Weights of a small transformer language model: no biases in attention or MLP.
MLP neurons of a small language model. Each row is named by its layer, matrix (up: input weights; down: output weights) and neuron, and shows model dimensions 160-287. Each number is 128 + 24 x the weight over its row's rms, rounded and kept within 0 to 255.
After each neuron's rows, "raises" lists the tokens whose logits its output raises most directly, leaving later layers aside.

L8.up1261 [112  88 108  97  91 119 111 154 131 151 125 118 127 144 112 148 165 134 148 158 129 101 103 113 148  78 157  87 175 123  89 148 123 132 111  98 145 115 132 135 141 131 128 117 123 142 140 130 115 131 135 128 110 120 118 138  93 127 163  98 188 104 118 138  82 161 126 155 168 144 116 130 105  78  89 117 157 123 126 109  76 107 132 111 136  92 153 109 139 169 123 121 115 106 113 125 141  73 143 131 162 109  81 116 131 105 114 120 135  99  93 131 119 108  79 173 115 112 134 126 159 155 123 121 169 149 117 155]
L8.down1261 [128 152 164 179 141 106 113 148 158 113  85 105 109 105 136 149 147 169 140 152 143 150 103 197 120  74 185 143 111 116 133 118 118 132 143 102 168 140 129 100 110 125 118 109 115  95 162 131 112 121 107 142 124 131 173 116 106 126 153  76 122 142 196 115 123 107 148  92 133 143 128 164 110 129 160 136 107  90 162 152 121 143  64 123 138 142 125 158 124 113 122 139 143 107  90 133 125 117 133 137 120  82 164 107 150 119 129 144 152 131 152 123 127 168 136 158 107 137 187 154 149 123  78 120  96 161 154 153]
raises: "s", "s\"", "s)", "sel", "s."

L7.up920 [120  99  75 147 155  82  95 166 117 144 119 163 158 147 167 144 169 121 102 151 113 104 159 130 101 142 175 152 155  77  59 129 134 171 141 117 124 147 117 118 113 167  91 127 123 119 105 146 134  63 106  93  88 117 120  97 141 124 149 183  88  87 169  97 124 121 118 140 115 130 119  98 188 143 185  99 127 122 152 142 116 134 135 121 111 151 117 139  89 123 122 127 131 111 152 178 137 144 137  86 148 144 144 125 119 129  99 137  88 143 118 100 124 159 106 121 137 135 152 122 102 121 108 136 124 136 179  49]
L7.down920 [ 88 113 129 195  84 121 132 123 169 161 165  75 108 135 109 152 131  99 161 142 140 129 164 143 117  98 117 127 149  84 150 109 149 108 112 129 108 126 121 144  99 149 117 107 117 156 168 137 138 141 121 148 147 131  81 114 134 133  84 164 108 110 111 134 126  99 134  91 114 120 116 101 173 124 139 142  77 116 134 135 101  97 140 149 111 127 164 148 120  56 135 136 139 132 134  90 122 103  96 120 151 189 144 125 100 109 149 148  71  97 116 111 131 144 165 143 135 107  94 129 144 163  80 106 130 142 155 137]
raises: " life.", " life", " lif", " Life", " exist"

L7.up1092 [142 129 147 134  95  68 149  86 135 118 127 130 104 119 151 137 153 128 127 135 146 143  99 129 147 117 107 127 122 110 126 137 140 143 168  85 101 146 142 126 127 116  87 108 115 123 133 113 128  82 134 130 136  99 145 110 122 150 136 147 142 148 112 168 142 129 119 151 110 183 133 127 141 132 100 116 118 100 116 121 110 104 144 110 151 134 126 125 101 116 143 139 147 146 139  85 182 147 111 113 112 135 108 142 131 112 168 130 116 133 131 178 139 121  84 109 125 132 130 107 136 104 162 122 174 102 141 134]
L7.down1092 [128 181  90 152 122 147 117 117 131 138 108  77 160 154 142 136 161 162 167 117 135 144 120 124 107 148 115 138 112 123 172 139  88 138  83 135 157  87 174 102 115  96 123 127 162 160  84 157  80 151 126 121 111 134 103 138 145 102 104 137 125 108 100 144  97 133 121 126  85 125 105 134 183 142 124 108 133 126 165  98 109 178 159  95 130 111 138 121 160 125 101 115 129 145 124  99 122 114 135 150 123  97 127 181 164 139 111 109 109 121 128 150 113  62 126  98 115 121  85 154  87 133 102 155 159 146 109  46]
raises: "ulation", "ulate", "ulated", "isl", "ul"

L2.up919 [150 128 116 116 122 140  78 140 133 105 127 177 107 154 157 143 130 140 154 163 150 144 121 109 150 158 118 164 154 111 124 105  97 134 114 103 156 129 126 128 133 131 164 102 200  82 100 132 124 100 105 116 150 170 134 130 105 180 127 160  97 106 149 127 114 157 107 135 131 120 109 178 165 125 161 160 109 154 123 124 116 109 102 103 136 145 132 133  79 141 144 104 137 145 132 139 144 153 137 110 107 126 167 136 145  95 138 169 120 109 103 123 111 118  94 167 126 145 147  99 136 114 142 122  95 112 143  91]
L2.down919 [108 128 144 134  86 160 136 139 141 101 154 103 167 131 118 150 105 139 103 150 135  93  79 124  95 141 131  74 121  94 123 165 116  91 119 146 148 117  92 112 117 138 179 141 184 102 132 153 143 118  67 118 103 133  77 140  88  65 110 126 114 117  93 147 133 121 106 124  99 136 128 128 150 110 137  65 119 140 112  95 159 127 106 127 144 129 128 116 165 109 104 132  97  94 103 117  95 141 125  88 111 146 118 152 119 162 181 124 125 159 117 127 121 179 131  96 141 122 109 167 128 140 118 110 132 103 133  89]
raises: "est,", "est", "light", "force", "lands"

L7.up20 [118 118 142 116 147 111 145 132 134 152 155 120 162 134 111 121 116  89 115 156 137 123 118 108 136 171 134 116 139 139 121 134 104 139 109 102 104 122 118 109 119 152 167 141 124 167 132 131 102 118 139 125  89 132 117 128 146 143 168 136 107 100 110  98 118 158  93 127 125 133 146 146 118 153 142 100  99 121 137 119 100 117 106 141  96 147 141  79 111 134 138 192 144 127 146 125 142 153  76 104  96 141 164 137 130  80 135 131  72 111 150 108 137 159 111 132 107 137 144 141 121 125 129 127 146 122 125 167]
L7.down20 [146 149 134 124 125 123 141 121 137 124 109  81 138 127 191 118 175 157 151 125 140 129 113 121 126 122 111 105 142 134 165  91 147 162  99 106 104 203 146 151 147 114 103 139 118 128 159 106 128 158 128 127 161 154 126 142 123 110 103 164 157 159 135 114  94  75 128 129 105 122  64  84 102 139 137 112 128 168 125 106 123 109 115 130 167 135 116 113 144 140 118 115 117 138 120 200 109  89  98 152 159 127 144 133 144 148 122 184 130 150 165 114 145 140 114 134  90 144 175 146 141 124 142 135  98 131 154 124]
raises: " and", " and,", " as", " becoming", " alongside"

L8.up520 [138 149 165 128 103 146 128 127 169 100 120  99 117 121  97 136 104 137 123 122 129 125 127 114 110 126 159 154 161 168 138 105 124 130 118 109 153 111 116 134 164 151  99 142 140 143 164 123 149 136 137 131 130 152 165 153 122 123 130  90 105 121 102 145 104 123  96 139 118 160 136 127 131 128 143  68 137  86 178 137 141 100 140 146 111 139 123 138 123 173  91 108 111 168 113 124 111 114 165 155 128 110  97 118 171 125 131 139 137 147 108 135 135  85  67 152  92 139 174 105 127  88 118 140 117 149 119 169]
L8.down520 [114 118 140  88 122 156 139 132  78  92 154 136 110 101 137 158 108 151 112 122 106  74 114 101 106 104 106 161  94 126 172 123 157  83 149 157  93  92 132 135 100 116 130 106 149 133 152  67 155 134 123 131 131 167 110 133 171 129 153 117 163 147 102 157 141 138 137 125 165  87 153 171 159 109 142 119  86 139 139 106 132 133 107 167 116 131 143 154 182  87 134 144 138 143 104 126 135 113 126 114 119 118 195 110 104 142 126 152  82 126 120 125 132 174 172 171 127 137 152 182 111 113 101 125 137 101 161 131]
raises: "s", "s.", "s\"", "s==", "s,"

L2.up1131 [126  93 190 139 122  77  89 139 163 176  69 109 107 140 144 147 128 128 124 150 107  99 156 127 144 121 138 153 117 106 107 148 132 158 104 128 137 137 139 108 148  93 114 143 112 108  87 127 168 112 110 146 154 136 113 121  97 111 153 136 134 158 133 155 152 146 107 131 111 115 154 122 144 145 121 127 147 128  95 140  91 130 132 111 113 134 127 152  98 152 122 100  89 122 108 154 121 163 149 158 110 151 147 128  89 100 107  84 101 167 150 102 138 100  84 169 132 139  81 171 110 107 106 142 156 162  76 146]
L2.down1131 [151 122 155 126  90 112 112 146 103 137  92 143 118 132 111 129 118 119 155 148 108 170 157 132 157 151 123 125 136 144 108 141 180 147  99 118 152 130 121  80 143 144 131 129 128 127 109 126 109 112  67  75 131 158 100 104 103 115  98 142 118 125  81 115 105 133 127 114 124 130 105 156 128 145 129 127 142 106 115 154 135 144 165 139 134 160 134  91 154 166 122 136 144 118 127 137  91 111 114 105 110 168  69 172 111 106 157  96 130 176 123 113 122 148 131  99 166 176  88 131 121 176 134  99 151 101  95 170]
raises: " west", " east", " north", " south", " down"

L4.up313 [138 160 154 104 143 175 124 149 122  66 148 138 107 146 105 105 109 131 116 124 103 118 180 133 135 140 159 172 141  97  98 124 136 143 123 107 163  99 139 100 170 127 124 110 104  90 115 135 109 120 135 139 154 165 149 112 137  81 143 172 118 169 150  91 151 125 148 136 117 113 131 161 146 162  83 171 127 108 123 171 125 109 118 154 144 114  78 101 101 145 129 115 136 129 124 113 111 116 117 158  86 110 170  90 114 120 139 145 127 114 147 119  84 105 109 139 144 140 160 141 143 123 164 131 143 131 133 110]
L4.down313 [108 120  97  79 141 135 105 122  90 106 127 132  94  73 129  98 107 124 172 101  85 122  94 156 165 116 137  65 119 175  87 146 127 133  96 140 145 103 114 158 140  97 115  91 142 110 157 164 151 131 124 127 109 157 131 127 159 115 149 146 112 160  86 140 129 136 109  78 126 151 113  93 170 139 116 103 140 148 164 145 124 102 114 131  69 138 145 121 110 156 136 108 137 130 172 111 129 141 147 137 105 143 129 106 132 133 151  93 156 125 100  97  96 131 106 141  87 129 175 135 103 112 126 141 129  92 120 113]
raises: "age,", "age.", "age", "view", "ness"

L4.up658 [108 119 119 118 116 119 122 134 118 136 107 123 142 114 125 127 116 179 164 104 123 118 104 112 135 108 131 115 169  93 134 197 106  89 121 138 100 102 114  98 105 124  75 122 149 107 133 116 141 114 168 141  94 117 101 138 106 175 131 118 115 179 140 119 127 144 132 105 107 129 119 151 141 173  67 151 180 159 105 145 157 168 158 145 100 136 107  87 129 164 123 147 113 166 137 101 128  72 165  84 114 150 136 123 158  96 111 135 132 145 130 124 146 132 152 136 115  62 128 132 102 142 135 113 135 133 185 122]
L4.down658 [140 175 122 175 123 133 129 105 102 128 101 112 146 135 105 146 140 138 166 124 151 135 162 125 107 119 140 130 147 138 143 111 148 117 182 125 139  83 138  93 109 115 193 125 107  99 127 195 163 146 156 131 121 117 108 133 110 166 122 138 120 146 149 111 149 117 115 149 116 172 128 159 125 111 136 137  70 140 108 135 159 133 145 144 174 135 164 146 144 125 153 162 120 124 116 121 140 112 103 132 134 150  85 179 123 127 155 108 170 119 123 150 156 116 124  81 114 111 119 151 151 125 166 152 150 159 109 163]
raises: "rait", "ation.", "ra", "lav", "iled"

L7.up1065 [119 114 116 114 129  86 147 163 110 122 147 102 122 143 132 107 127 145 117 141 108 141 112 106 114  90 143 190 108 150 156  92  99 100  91 103 147 161 139  74 121 114 126 116 157 144 153 138 132 204  92 182 154 143 136 133 170 133 179 114 115 121 131 165 110 143 135 126 110 130 157 158 141 144 101 116 132 120 150 156 154 131 153 135 123 135 126 171 116 144 127 139 100 100 126 130 117 104 148 148 137 160 140 132 135  85 101 143 105 120 100 158 120 107 109  99 185 141  59 130 136 142 156  79 135 121 189 142]
L7.down1065 [116 157 122 124 138 130 119 145 101 118 159 145 156 106 140 155 132 110 130 111 162 129 131 116 125 137  67 192 159  62  98 107 138 140 112 138 122 161 156 144 152 114 137 135 107 122 140 178 107 146 138 129 152 149 145 105 135 116 158 123 129 153 108 185 135 149 117 123 109 117  91 130 151 137 125 125 110 139 126  71 103 125 153 170 103 135 132 128  79 116  82 147 116 112 150 108 133  52 148  97 151 127  86 114 147  98 160 128 153 130 128 111  89 117 119 145 147 126 134 158 127 119 109 101 112  80  77 129]
raises: " it,", " it.", " its", " it", " this"

L8.up881 [119 114 143 104 126  51 151  94 107 129 150  65 151 129 119 109 103 147 134 126 115 102 112 106 136 125 116 132 125 140 123 128 125 101 124 128 142 140 135 104 113 139 143 141 144 144  98 117 110 168 129 120 126 119 136  92 121 114 135 156 126  86  92 146  98 150  62 155 134 163 122 153 179 153 149 113 119  97  81 103 160  95 118  69 133 143 140 148 127 153 140  93 156 120  69 123 152  89 134 119 161 131  78 161 142 138 126 114  93 133 168 141 155 154  75 123 132 138 133 173 128 133 120 103 105 146 164 141]
L8.down881 [172 110 146 113 160 125 137 106 147  85 126  99 175 117 162  99 147 123 124 133  97 124 134 134 131 110  95 143 150 128 152  87 129 133 127 112 115 105 135  74 115 161  91  76 145 113 148 108 124 100 171 132 145 135 119 143  88 140 118 121 107 124 101 114 145 164 123 165 102 135 106 149 171 111 109  73  81 112 192 131  92 149 108 141 140 130 127 103 143 116 141 126 145 103 145 108 118 153 116 125 111 147 170 113 158 138 158 103 119  82 123 121 156  83 139  99 137  94  98 121 165 123 129 184 143 106 143 103]
raises: "ulations", "ulation", "ulated", "ilar", "ilities"

L7.up405 [ 86 135  99 165  83 109 116 126 107 126 105  94 147 101 111 120 141 128 107 140  97 110 172 119 115 137 163  91 129 173 117 133 103 105 143 120 146 122 140 138 127 140 178 149 152 108 133  97 124 108 101 129 124 126 131 112 165 141 127 134 129 144 118 124 156 123 119 181  84 129 201 132 130 167 141 123 119 122 144 170 117 140 128 140 143 160 157 159 135 117 135 173 131  94 119 128  89 121 120 108 121 128 144 108 115 132  99 150  82 119  87 117 112 107 113 124 169 142 142 114 160 110 145 104 132  98 121 106]
L7.down405 [105 132 123 128 115 124 111 107 119 132 143 103 147 101 118 172 150 148 128 156 129 100 164 129 131 119 109 110 118 105 151 165 102 155 121 116 143 157 137 126 131 138 101 114 125 112 152 168 158 152 151 116 122 117  92 126 113 132 120 163  79 130 136 120 112  81 136 123 151 114 145 129 149 149 147  95 135 155 115 129 114 135  78  96 125 142 108 142 134 130 142 137 107 107 160 123 144 116 124 151 127  94 142 158 116 136 125 141  65 125 138 153 142 137 143  86 156 155 126 148 153 115 127 145  92 145 106 159]
raises: "ed", "ly", "ing", "ity", "ly."

L7.up1100 [146 138 137 154 151 111 134  97 106 138  84 148 108 127 117 154 108 133  95 182 155 105 105 106 105 109  90 147 147 161 122 118  83 137 157 135 121 150 122 133 122 183 107 119 151 118  73 104 137 112 130 136 124 121 179 181 138 117 140 127 101 115  91 124 111 104 114 171  89 140 168 142 170 115 136 132 102 131 150 115  96 119 146  95 133 138 102 127 114 128 142 141  94 141 131 114 122 149 118 130 152 107 144  97 113 103 119 126 127  71 130 122 131  67 117 160 105 116 142 139 137 149 103 125 160 112 117 149]
L7.down1100 [136 158 156 134 119 121 190 185 142 126 142 152 143 115  93 131 104 180 110 102 182 159 108 120 105 127 118 112 123 123 127 155 143 119 126  96 161  85 120 147  97  87 169 137 110 103 191 126 126 120  92 114 122 105 113 116 132 168 149  99 105 130 134 138 129 124 142 147 122 127  94 114 147  96 140 109 104  81  89 128 111  83 146 138 102  93 164 142 139 145 137 113 113 103 169 165 124 121 106 132 131 140  78 157 167 105 158 116 111 158 113 137 146 131 142  95 136 119 123 168 142 132 146 154  90 122 137 127]
raises: "iant", "est,", "sy", "iab", "ient"

L8.up966 [130 115 142 169 119 131 102 139 103 153 104  94  86 113 162 100 136 125  95 166 123  98  95 107  87 164 126 157 123 144 116 127 157  91 132  95 155 155 116  92 115 140 153 119 136 163 119 176 167 156 122 161 127 126 162 146 152 110 133  85 151 135  78  83 107 139 139 108 134 123 127 128 169 154 118 106 136 109 164 125 137 133 107 129 129 145 138 156 148 130 125 117 130 148 139  91  75 134 159 173  97  99 128  96  93 122 126 171 180 153 139 145 135 192  85 148 110 131  94 128 133 163 121 145 129 154 141 135]
L8.down966 [ 96 149  75 143 123 121 145 141 107 126 119 119 149 117 110 128 120 147 107 123 125 154 161 147 114  98 115  99 126 116 122 147  98 134  89 132 125 132 117 172 131 114 105 155 110 150 122  84 121 113 148 128 141 133  87 136 106 141 112 131 131 108 111 127 162 171 138 126 102 146 122 168 122  96 139 111 146 163 109 137 135 108 130 102 113 134 140  88 141 178 105 139 142 140 111 171 154 147 110 112 159 118 143 138 135 159 104 147 150 109 157 112 111 120 137 116 151 129 146  55 134 167 140 128 108  90 131 154]
raises: " hosted", " held", " conducted", " performed", " designed"

L7.up113 [141 109 152 133  87 131 124 133 128 103 133 101 161 128 162 174  90 125  89 143 124  96 131 114  75 117 144 177 149 144 105 117 105 102  82 125 151 143  79 103 103 124 109 192  83 132 109  94 130 122 113 139 159 130 111 150 149 134 107 142 115 108 112 160 132 168 120 104 117 161 132 110  94 150 114  70 136 140  95 153 108 105  96 133 119 135 143 114 108 151 124 119 159 126 174 132 117 164 169 158  91 122 164 135 133 123 150 149 115 128 146  95 106 113 125 135 133 107 114 140 150 112 155 121 140 155 119 112]
L7.down113 [127  99 132 118 105 133 133 128 147  93 112 108 128 102 171 150 111 119 124 141 174 120 146 105 102 133 151 153 154 146 116  93 158  96  99 132 104 126  83  97 100 173 142 105 130 107 140 119  78 130 130 108 165 106 128 151 174 153 111 143 112 122 168 158 114 156 106 155 108 167 138 129  71 157 118 141 120 172  98 161 126 108 109 151 120 118 120 118 141 161 127 109 160 131  77 149 138 107 124 157 125 138 137 132 141  78 140 118 124 112 134 121 135 132 121 110 153 154 126 120 112  86 160 143 105 140 129 111]
raises: " vocals", " album", " vocal", " guitar", " album,"

L2.up184 [111  92 171 114 118 151 135 114 141  98 126 161 106 118  98 144  53  85 125 125 106 118 113 135 131 111 157 122  94 144 146 124 126 138 108 134 111  91 116 150 128  80 114 156  94 134 102 117 148 100  90 121 148 101 126 136 130 134 145 155 130 139 148 130 156 116 142 163 111 119 191 124  96 108 121 128 117  94 124 123 121 126 143 121 132  83 105 147 110  95 177 133 122 126  96 135 144 129 121 168 125 141 142 133  92 123  93 107 121 135 153  98 116 121 137 133 122 126  95 104 175 144 154 146 140 150 103 162]
L2.down184 [162  63 157 104 142 123 135 104 125 129 131  97 140 112 142 170 125  98 155 110 172 155 112 185 149  81 151  84  85 142 155 171 100 134  75 153 142 155 116 135 145 163 143 143 139 126  89 130 147  88  73 155 129 109 126 163 162 130 128 135 113 139 102 139 142 131 125 148 105 145 142 108 168 148 122  90 129 111 119 169 130 107 156 133 174 137 123 110 111  88 105 105 117 132 143 148 126 116 157 124 138  95  96  86 154 115 131  73 130 126 138 104 116 119 103 131 108 138 135 116 124 136 159 141 120 120  86 181]
raises: "),", ")", "):", "T)", "an)"

L7.up892 [105 101 138 164 152 110 124 121  80 156 123  71 135 137 173 111 102 108  57 111 134 138 134  93 145 156 152 158 108 178 112 129 132 152 124 121 120 130 100 147 127 115 112 181 149 163  96 221 106 133 100 132 104 136 164 104 117 143 165 128 127 130  93 142  99 153 153 122 137 101 128  96 112 135 123 128 112 105 111 128 111 143 120 151 137 139 139 112 117  75 112 103 132 144 144  78 110 141 136 137 125 128 127 126 127 142 102 149 134 126 159 164 163 134 151 146 118 150 105 131 105 133 153 116 127 113 108 133]
L7.down892 [107 131  97 112 172 138 117 132 143 155 130 122 160 153 142 153 131 106 163 136 146 136 128 153 117 146  97  93 129  81 128 122 118 134 142 159 145 181 109 112 139 166 115 114 104 155  98  87 142  79 132 128 177 103 121 166 109 122 114 162  99 133 142 107 161 122 119  96 101  96 117 151 134 135 124  98 132 140 122 131 162 152 141  88 145 113 122  99 138 134 146 144 134 101 113 166 149  88 137 105  84 115  65 161 152 170 136 175 151 107 163 145 144 136 128 152 134 166 183 104 145 142 157 140 151 131 118  95]
raises: "ferred", "ived", "hed", "ributed", "ited"

L2.up18 [152 125 153 119 136 130 132  84 165 127 136 147 119 140 121 127 118  91 120 142 121 152 115 144 117  90  93 164 163 117 129 121 128 150 132 146 126 126  98  96 105 105 140 117 134 110 124 148 159 136 202 175 150  85 166 132 166 119 164  98 129 161 110 158  91 116  66 147 104 132 113 137 121 152 108 138 115 141  70 149 110 177  85 133 163 123 117  96 131 127 100 133 133 125 187 105 135 128 131 130 150 130 146 154 152  70 115 124 123 102 140 175 141 106 148 140  98 145 144 157 152 113 161 151 120  96 160 139]
L2.down18 [113 115 122 134 114 115 108  88 147 146 128 121  93  79 105 102 135  84 134 124 146 141 116 135 115 119 113 128 115 109 101 142 120 155 156 115 171 129 114 155 108 156 131 103 182 143  99 140 137 125 128 130 137 134 139 119  94 138 102  92 133 134 134 120 145 122 127  98 158 163 128  76 150 118 157 128 138  89 165 112 111  99 124 145 129 130 126 140 134 121 144 125 123  80 144 131  91 154 120 123 107  72 148 139 100 139 126 100 160 119 137 104 111 117 142 128 116 112 124 140 131 136 162 114 123 134 126 156]
raises: "ly,", "ly", "ly.", "age.", "age,"

L8.up410 [105 139 104  93 125 119 138 141 150 135 143 130 154 137 153 123 149 116 103 126 120 113 115 142 119 121 147 182 128 129 109 122 118  96 113 119 131 109 105 169 125 136 135 153 139 127 105 120  93 140 152 164 122 166 130 137 146 130 120  96  67 115 127  72 118  94 127 107 108 148 164 111 115 138 119 165 138 122 156 107  67 103 134 174 112 130 138  78 125 115 121 146 112 141 158 133 106  99 152 160 154 128 127 121 155 119 127 183 104 156 106 109 164 103 110 117 178 132 151 135 131 130 133 184 119 128 103 117]
L8.down410 [129 143 138 116 113  91 158 152 127  95 144 115 154 114 137 112 108 132 149 113 120 119 121 176 132  77 129 153 109 111 116 123 145  97  91 110 120 130 102 199 150 148 126 146 104 137 111  89 150 150 133 149 120 142 125 121 164 109 162 123 139 111 149 111 123 103 125 154 110 143 152 114 139 123 144 108 114 145 125 141 112 132 107 128 141 146  97 108 144 109 120 122 126 110 144 173 126 114 162 142 148 105 118 119 154  81 130 116 131 111 115 133 104 124  61  79 120 110 203 124 120 108 163 114 111  97  95 161]
raises: " and", " and,", " &", ",", " et"

L7.up1076 [128 104 118 137 159  97 157 112 111  94 147 160 147  69 119 128 115  78 118 131 155 126 152 109 133  95  98 141 132  97 139 117 162 104  65 111 141 119 157 135 132 159 166 130 126 133  83 141 134  98 133 108 121 125 152 138 142  90 144  98 136  74 157 159 132 167 151 157 106 115 133 162 120 157 170  94  86 130 123 121 129 131 135 134 141 157 106 127 121 164 115 136 117 106 171 100  96 111 134 126 126 148 100 128 138  95 138 168  91  84  97 118  94 117 118 146 131 132 134 139 174 142 147 108 168 127 103 164]
L7.down1076 [113 131 123 145  96 136  73 119 135 149  77 167 123 122 130 128 120  95 123 118 128 117 103 150 116  86 109 114 126 115 122 136 119 139 144 130 126 123 133  90 136 120  96 153 182 139 119  98 171 125 139 122 152 104  52 117 122 148  87 147 121 138  94 153 149 101 119 117 149 156 138  87 120 134  88 111 143  96  99 137 127 125  91 121 116 110  82 108 145 139 124 156 126 134 103 154 198 143 110 171 119 119 129 110  78 132 124  97 164 119 166 110 146 135  99  91 135 106 105 181  85 112 116 158  89 151 114 117]
raises: " whom", ".)", ")\"", "):", "\","

L7.up250 [138  73 136 134 172 115 123 145 113 178 101 132 153 120 149 134 157 125  88 103 128 118 140 157 136 128 162 119 149 116 114  85 139 173 155 114 124 189 109  81 144 121 119 139  72 139 117 110 159 164 125 164 115 128 131 164 145 124 128 108 168 165 110 107 122 132 147  91 115 114 153 138 107 120 161  89 121  89 134 102  91 118 151 104 130  99 128 102  88 137 118 140 141 163 139 156 127 133 157 120  80 112 132 131  77 108 128 127  77 106 134 130 124 140 118 147  91 134 134  91 129 140 129 139 195 146 157 100]
L7.down250 [145 153 103  97 152 130 120 124 141 149  94 119 147 103 142 157 122 159 122 108 148 137 111 127 177 113 124  74 147  95 134  90 195 128 146 131 100 143 125 168 133 125 139 106 161  98 162 157 127 127 136 129 163  84 142 147 104 117 140  90  89 133 179 142 152 159 132  88 126 164 142  72 130 130 203 131 123 122 136 129 157 104 147 156 192 131 159  95 138  71 158 124 106 133 148 121 139 134 120 137  58 121  66 121  93 150 116 125 152 145 182 119 149  98 111 134 121 146 171 129 140 129 132 129 114  94  89 144]
raises: " married", " graduated", " studied", " lived", " died"

L4.up529 [133 120 106  53 124 130 120 128 113 129 101 115 115 128 117 118 151 167 151 107 138 144 102 122 141 112 156 101 113 109 150 104 165 151 131 169 152 183 165 105 163 148 134  93 115 125 145 108 134 133 130 143 114 139  95 181 116 141  99 129 109 120 107 121 142 120 105 140 175 138  96 134 115  90 155 178 145 130 185 139 110 130 106 108 146 148 143 116 146 120 133 137 113 108 108 163 141 142 168 138 166 151 145 129 110 115 145 149 118 149 143 100 108 116 108 142 128 103 130 175 149 105 131 133 126 123 154 107]
L4.down529 [127 145 125 162 133 117 166 120 162 138 122 107 143 119 151 153  82  77 126 181 121 119 132  97 143 165 137 168 154 131 111 157  75 108 118  99 118 101  96 162  96 112 115 172 120 135  91 140 105 112 119 134 112 137 143  72 122 113 143 134 181 126 159 116 152 139 104 139 132 126 143 116 150 153  96 110 123 123 112 126 132 142 128 153 120  90 121 170 104 132 134 121 126 150 119 130 100 116  75 103  85  95  97 135 121 123 117  87 138  98  98 151 166 110 134 113 124 147 119 113 118 144 149 110 152 152  97 164]
raises: " could", " continues", " cannot", " are", " does"

L8.up249 [143 108 143 132 115 101  94 126 135 100 150 109 132 142 111 122 128 120 116 107 133 157 151 111 162 138 157 139  91 153 158 131  76 120 137 120 119 115 121 145 178 125 121 141 112 145 122 133 135 124 109 124 152  61 137 131 168 127 128 127 137 102 167 137 116 106 126 129  94 110 122  97 124 132 130 118 145 120  89 122 182  82 118 147  99 146 133 114 119 126 170 155 129 119 138 155 160 108 108 103 150 137 109 116 117 121 172 154 116 114 103 160 117 156 138 154 122 143 127 123 100 117 133 208 122 172 143 131]
L8.down249 [113 144  97 139 129 125 158 130 108  99 138 192 103 134 143 136  85 116 114 143 104 137 151 151 130 145 134  98 129  58  96 145 123 131 135 154 136  97 161 109 111  93 128 128 137 126 125 159 147  91  95 120 107 120 140 167 128  75 133 108  76 138 166 125 124  95 120 113 138 145 161  94  83  66 121 143 132 118 120 107 174 141  91 140  97 156 154 141 112 123 110 118 102 167 143 114 152 141 149 119 133 123  26 136 132 132 140 131 101 149 171 121 130 128  98 147  92 127  96 103 119 106 192  80 138 142 150 120]
raises: "ty", "ence", "ence.", "ment.", "ment"